Part of a small language model's weights.
Size: 6 heads of 64, MLP 768 squared ReLU, 8.1M parameters.
Training: a variant of Adam for these matrices, 133M tokens, 8088 steps.
MLP neurons of a small language model. Each row is named by its layer, matrix (up: input weights) and neuron, and shows model dimensions 96-191. Each number is 50 + 12 x the weight over its row's rms, rounded and kept within 0 to 99.
After each neuron's rows, "fires on" lists the tokens most often at its 100 highest values on Wikipedia text that the model never trained on; "fires in" lists the words (lower case) most often at its 100 highest values on Wikipedia text that the model never trained on.

L4.up10:51 60 60 54 44 60 49 36 54 58 67 29 52 72 36 40 56 44 36 42 43 57 44 47 44 78 60 70 71 56 45 51 61 65 62 54 39 65 42 68 57 63 56 54 58 36 74 34 46 42 45 37 47 53 27 66 65 36 31 71 46 60 45 70 45 49 56 38 49 29 44 62 70 49 56 45 55 36 66 56 36 56 48 43 65 45 60 42 63 54 50 65 45 58 60 28
fires on: " South", " United", " North"
fires in: "south", "united", "north"

L4.up227:50 38 38 54 59 71 37 43 59 58 68 65 72 39 51 40 44 62 58 45 41 74 69 50 48 40 50 40 53 46 57 50 50 67 54 43 57 54 53 59 43 80 26 58 16 77 57 42 42 48 53 49 34 46 52 66 36 60 44 18 46 54 49 34 36 39 61 45 55 40 46 63 81 46 49 62 69 43 44 72 56 45 45 73 54 40 59 50 34 31 45 65 46 56 41 55
fires on: " for", " to"
fires in: "for", "to"

L4.up664:69 32 48 41 56 39 56 35 66 50 42 41 34 62 47 54 52 44 53 39 62 49 37 35 31 68 46 73 32 53 60 68 39 66 58 69 37 59 35 59 57 44 43 60 47 36 57 31 32 47 47 46 48 34 62 56 37 45 61 65 30 58 45 36 45 63 43 56 57 31 52 65 41 63 48 53 41 67 44 44 50 39 37 49 51 36 54 44 65 70 55 68 48 38 39 41
fires on: " City", " Florida", " York", " Texas", " Arizona"
fires in: "city", "florida", "york", "texas", "arizona"

L8.up667:63 49 58 30 71 66 57 48 62 43 45 33 47 57 50 60 26 51 36 56 52 48 69 44 30 38 43 42 41 60 65 56 50 39 64 47 62 63 31 55 50 58 50 53 31 52 77 53 36 64 48 68 58 26 38 45 42 64 25 36 48 24 40 63 47 58 50 48 70 29 22 55 40 77 60 63 39 66 30 49 73 66 58 48 60 58 55 47 53 51 35 55 44 54 33 53
fires on: " This", " that", " this", " That"
fires in: "this", "that", "what"

L8.up283:32 48 47 54 60 38 65 77 46 50 26 54 64 44 60 68 44 69 50 48 51 48 28 55 51 34 33 55 72 47 42 52 44 50 44 27 74 48 52 54 39 67 47 64 48 52 62 56 38 29 49 66 56 52 37 49 54 29 43 53 44 55 71 01 53 39 38 46 50 52 62 58 36 39 54 56 35 43 33 50 47 58 55 74 61 44 61 31 32 46 33 63 47 50 51 51
fires on: " of", " about", " on", " the"
fires in: "of", "about", "on", "the"

L2.up360:31 44 30 40 55 62 51 48 53 69 65 47 42 62 44 50 50 55 37 50 42 62 39 30 52 63 47 49 59 61 56 46 52 57 42 51 34 35 51 47 56 49 44 48 40 41 62 30 48 42 30 46 60 61 46 45 66 32 56 34 62 48 46 43 45 37 41 66 46 23 54 51 62 49 58 53 55 29 52 47 49 49 35 47 62 52 55 30 59 44 53 55 39 16 30 32
fires on: " South", " North", " Central", " Western", " Eastern"
fires in: "south", "north", "central", "western", "eastern"

L7.up151:53 71 70 45 41 66 44 56 61 59 50 39 44 30 44 50 57 67 49 65 49 63 60 50 47 43 48 56 35 43 55 42 52 50 46 59 40 73 60 38 47 40 41 67 47 76 51 49 45 57 41 48 59 52 46 68 75 42 25 54 83 35 60 61 58 59 48 55 64 40 46 61 43 67 49 59 45 41 63 71 55 61 35 55 41 52 52 69 35 26 33 34 55 59 56 56
fires on: " was", " is"
fires in: "was", "is"

L7.up558:49 46 52 55 60 47 60 68 56 43 66 60 41 33 47 52 49 50 52 44 49 54 44 37 53 70 31 61 63 10 63 52 42 56 63 45 44 44 50 47 49 60 50 41 53 77 63 38 51 49 39 54 43 51 33 57 55 28 52 66 47 49 60 55 57 50 73 53 61 52 58 59 66 39 66 56 51 42 31 49 51 46 41 37 39 54 73 59 54 40 62 43 48 45 34 57
fires on: " a", " the", "1", "0"
fires in: "a", "the", "1", "10"

L4.up279:47 50 45 44 44 51 23 45 60 51 64 53 30 62 55 43 43 47 53 48 39 57 56 25 42 50 65 58 51 46 49 49 60 51 59 50 41 46 69 63 52 47 71 66 40 37 47 35 55 37 43 65 49 49 59 58 29 15 49 44 61 52 53 40 64 58 34 62 65 20 25 47 37 55 60 55 49 28 44 55 64 33 31 45 58 44 54 41 66 50 42 54 58 57 54 32
fires on: " the", " The", "ical", " International", " These"
fires in: "the", "international", "these"

L7.up270:76 67 38 62 42 41 53 41 50 32 43 27 48 27 49 48 59 65 50 52 50 57 58 42 75 82 47 49 64 39 53 58 42 62 55 51 29 55 39 49 66 62 36 40 64 62 47 58 52 58 50 63 42 41 62 59 63 65 20 48 54 75 54 40 54 60 65 41 43 44 46 88 52 57 46 43 52 34 46 47 50 50 49 49 47 68 89 65 43 61 69 58 55 64 54 48
fires on: " he", " He", " she"
fires in: "he", "she"

L8.up452:61 56 69 42 71 46 40 37 63 49 60 39 55 57 61 53 34 61 58 36 62 49 77 54 46 38 45 61 53 51 49 43 29 62 78 58 64 49 45 56 45 49 43 61 44 45 50 50 43 44 58 55 47 47 34 35 41 58 35 49 38 50 62 64 62 28 43 37 54 39 35 41 38 61 48 79 31 67 12 42 60 47 53 64 46 69 55 47 41 34 46 52 45 65 67 40
fires on: " this", " one", " that", " each", " One"
fires in: "this", "one", "that", "each"

L8.up111:45 64 63 59 54 69 64 36 65 73 65 51 67 37 25 52 53 55 60 51 59 46 45 56 65 45 40 26 48 54 72 70 44 51 27 35 62 49 45 57 55 57 48 45 37 56 63 58 28 45 38 52 77 52 50 46 72 43 43 43 38 53 50 56 80 50 60 43 54 60 53 56 66 41 47 42 45 98 35 69 65 43 48 63 41 39 60 53 71 49 52 49 46 53 45 56
fires on: " from", " for", " on", " allow", " deliver"
fires in: "from", "for", "on", "allow", "deliver"

L2.up178:55 54 53 37 46 78 51 45 57 36 57 48 35 49 19 58 43 44 51 59 52 68 52 32 49 67 62 64 76 58 61 43 52 53 56 53 63 47 57 62 41 51 37 56 55 43 60 37 37 50 23 50 57 64 46 52 53 39 57 38 41 55 70 42 47 47 49 37 65 39 40 55 43 65 54 60 43 44 42 59 57 32 47 49 62 38 65 41 44 70 51 42 47 51 49 50
fires on: " and", " economic", " These", " commercial", " agricultural"
fires in: "and", "economic", "these", "agricultural", "architectural"

L7.up132:59 46 68 52 70 43 40 69 58 69 61 40 63 41 40 43 46 64 43 52 45 49 45 49 56 45 36 66 31 28 70 54 33 53 35 65 60 67 54 54 54 46 38 60 42 62 45 55 27 37 48 56 88 50 61 58 44 48 55 46 47 57 82 58 44 48 26 57 59 41 61 55 32 68 37 65 50 53 60 53 64 57 39 57 43 39 64 48 48 51 46 55 42 64 53 52
fires on: " is", " was", "s", " are", " begins"
fires in: "is", "was", "are", "becomes", "begins"

L7.up616:76 54 45 37 45 55 41 47 52 62 36 25 36 41 48 40 53 45 38 69 30 60 46 48 30 49 45 59 46 50 60 54 56 46 49 62 72 69 43 48 49 29 66 68 44 65 45 63 40 61 56 47 89 68 39 59 53 29 49 49 55 57 52 58 48 49 69 54 68 41 58 54 41 66 34 60 39 68 55 58 69 45 35 45 47 29 40 68 51 51 69 40 47 48 34 57
fires on: " was", " announced", " served", " Minister", " participated", " returned"
fires in: "was", "announced", "served", "minister", "participated", "returned"

L2.up416:62 44 59 43 69 54 81 80 68 56 60 66 60 49 71 36 41 48 47 64 47 67 49 43 40 41 40 44 53 32 65 45 60 49 42 42 61 55 64 43 49 70 38 47 56 78 49 64 26 29 48 69 56 45 40 52 37 43 45 34 43 42 66 26 39 40 62 53 67 26 70 67 49 56 68 69 61 64 46 82 61 59 28 51 36 44 56 65 56 45 38 50 37 59 28 32
fires on: " in"
fires in: "in"

L7.up520:66 42 47 51 47 67 53 41 30 46 51 70 48 45 67 59 43 52 48 41 22 35 63 23 62 46 39 55 71 65 56 36 51 53 49 54 61 59 33 39 54 50 71 52 53 74 49 53 48 38 43 67 50 51 65 65 54 47 33 52 65 56 42 45 43 37 52 42 41 01 36 53 51 68 41 56 35 48 72 55 58 45 28 40 59 62 60 64 52 48 59 50 39 51 42 54
fires on: " he", " she", " She", " then", "She"
fires in: "she", "he", "then"

L8.up370:37 40 34 66 54 55 52 44 47 61 43 53 76 42 76 79 46 58 55 53 57 54 48 49 31 36 44 61 55 30 66 64 56 57 30 42 47 39 41 55 54 46 35 70 76 60 43 41 56 57 39 71 60 62 48 51 68 51 40 46 54 61 53 37 62 46 55 46 61 51 61 57 72 52 65 49 71 49 46 37 58 38 61 67 50 66 46 59 50 49 43 73 47 54 40 45
fires on: " on", " over", " up", " about"
fires in: "on", "over", "up", "about"

L2.up51:23 54 32 49 53 16 63 49 53 47 43 62 55 51 46 56 48 42 47 62 50 49 32 33 57 62 39 45 51 40 61 43 53 52 45 46 44 44 28 47 61 39 35 72 63 83 51 62 25 43 64 58 41 55 51 65 60 44 41 43 47 53 49 61 62 64 43 36 39 52 38 48 40 39 43 62 30 43 73 55 55 13 38 38 55 49 62 54 51 52 37 43 44 49 50 49
fires on: " appeared", " been", " took", " performed", " have"
fires in: "appeared", "been", "took", "performed", "have"

L8.up234:45 69 67 58 59 43 23 89 52 50 75 42 52 40 52 65 72 35 54 58 26 68 56 33 58 44 41 59 51 75 52 46 55 58 34 63 32 55 58 55 72 36 38 67 56 80 49 51 46 59 46 48 55 52 56 60 53 55 43 69 69 49 77 45 50 51 37 43 61 39 46 41 57 60 54 71 58 44 64 62 69 49 68 44 58 36 72 45 48 56 39 46 44 37 45 58
fires on: " is", " are", " became", " was"
fires in: "is", "are", "became", "was"

L8.up304:61 43 63 38 44 55 60 33 49 74 64 41 58 50 35 42 43 52 47 49 41 70 56 64 54 49 35 51 63 69 64 63 53 58 36 54 61 42 44 58 45 45 36 73 48 57 65 48 62 45 48 50 55 37 50 69 49 64 34 68 44 57 66 40 56 44 55 51 57 34 30 58 49 74 52 68 44 39 25 59 77 40 57 53 48 55 65 67 41 41 56 46 48 64 43 67
fires on: " and"
fires in: "and"

L2.up159:50 56 02 61 53 63 48 49 70 76 64 68 61 55 60 52 40 48 37 38 33 53 49 44 77 67 46 34 58 52 49 49 52 52 33 74 39 54 36 51 52 47 39 57 49 49 65 41 31 61 54 55 42 51 34 59 51 41 33 59 51 53 53 62 48 58 54 51 42 47 35 60 61 37 10 58 69 65 71 62 54 43 55 64 33 51 62 61 44 41 41 73 34 31 13 50
fires on: " under", " as", " to", " for"
fires in: "under", "as", "to", "for"

L8.up586:53 53 46 50 52 38 48 54 43 44 67 27 51 41 15 48 44 43 59 35 59 44 55 33 48 59 36 50 76 45 43 52 48 57 48 32 56 60 59 67 43 57 60 81 48 45 56 32 37 33 28 71 53 25 47 48 31 59 45 45 63 79 47 40 34 58 53 53 51 47 38 47 33 63 41 67 61 51 35 54 64 55 37 41 54 66 66 79 74 55 23 40 52 54 57 38
fires on: " The", " the", " TV", " BBC"
fires in: "the", "tv", "bbc"

L4.up266:39 45 55 51 61 56 34 63 53 35 55 54 55 45 54 52 56 65 58 57 44 87 60 65 70 43 61 45 41 37 48 49 51 44 49 41 59 53 67 70 53 70 40 47 57 53 63 47 48 43 59 54 45 65 16 49 59 46 50 37 72 49 53 60 84 51 54 22 53 52 50 48 66 34 63 67 61 48 46 63 58 52 26 48 14 48 68 56 63 35 59 60 52 52 50 43
fires on: " a", " the"
fires in: "a", "the"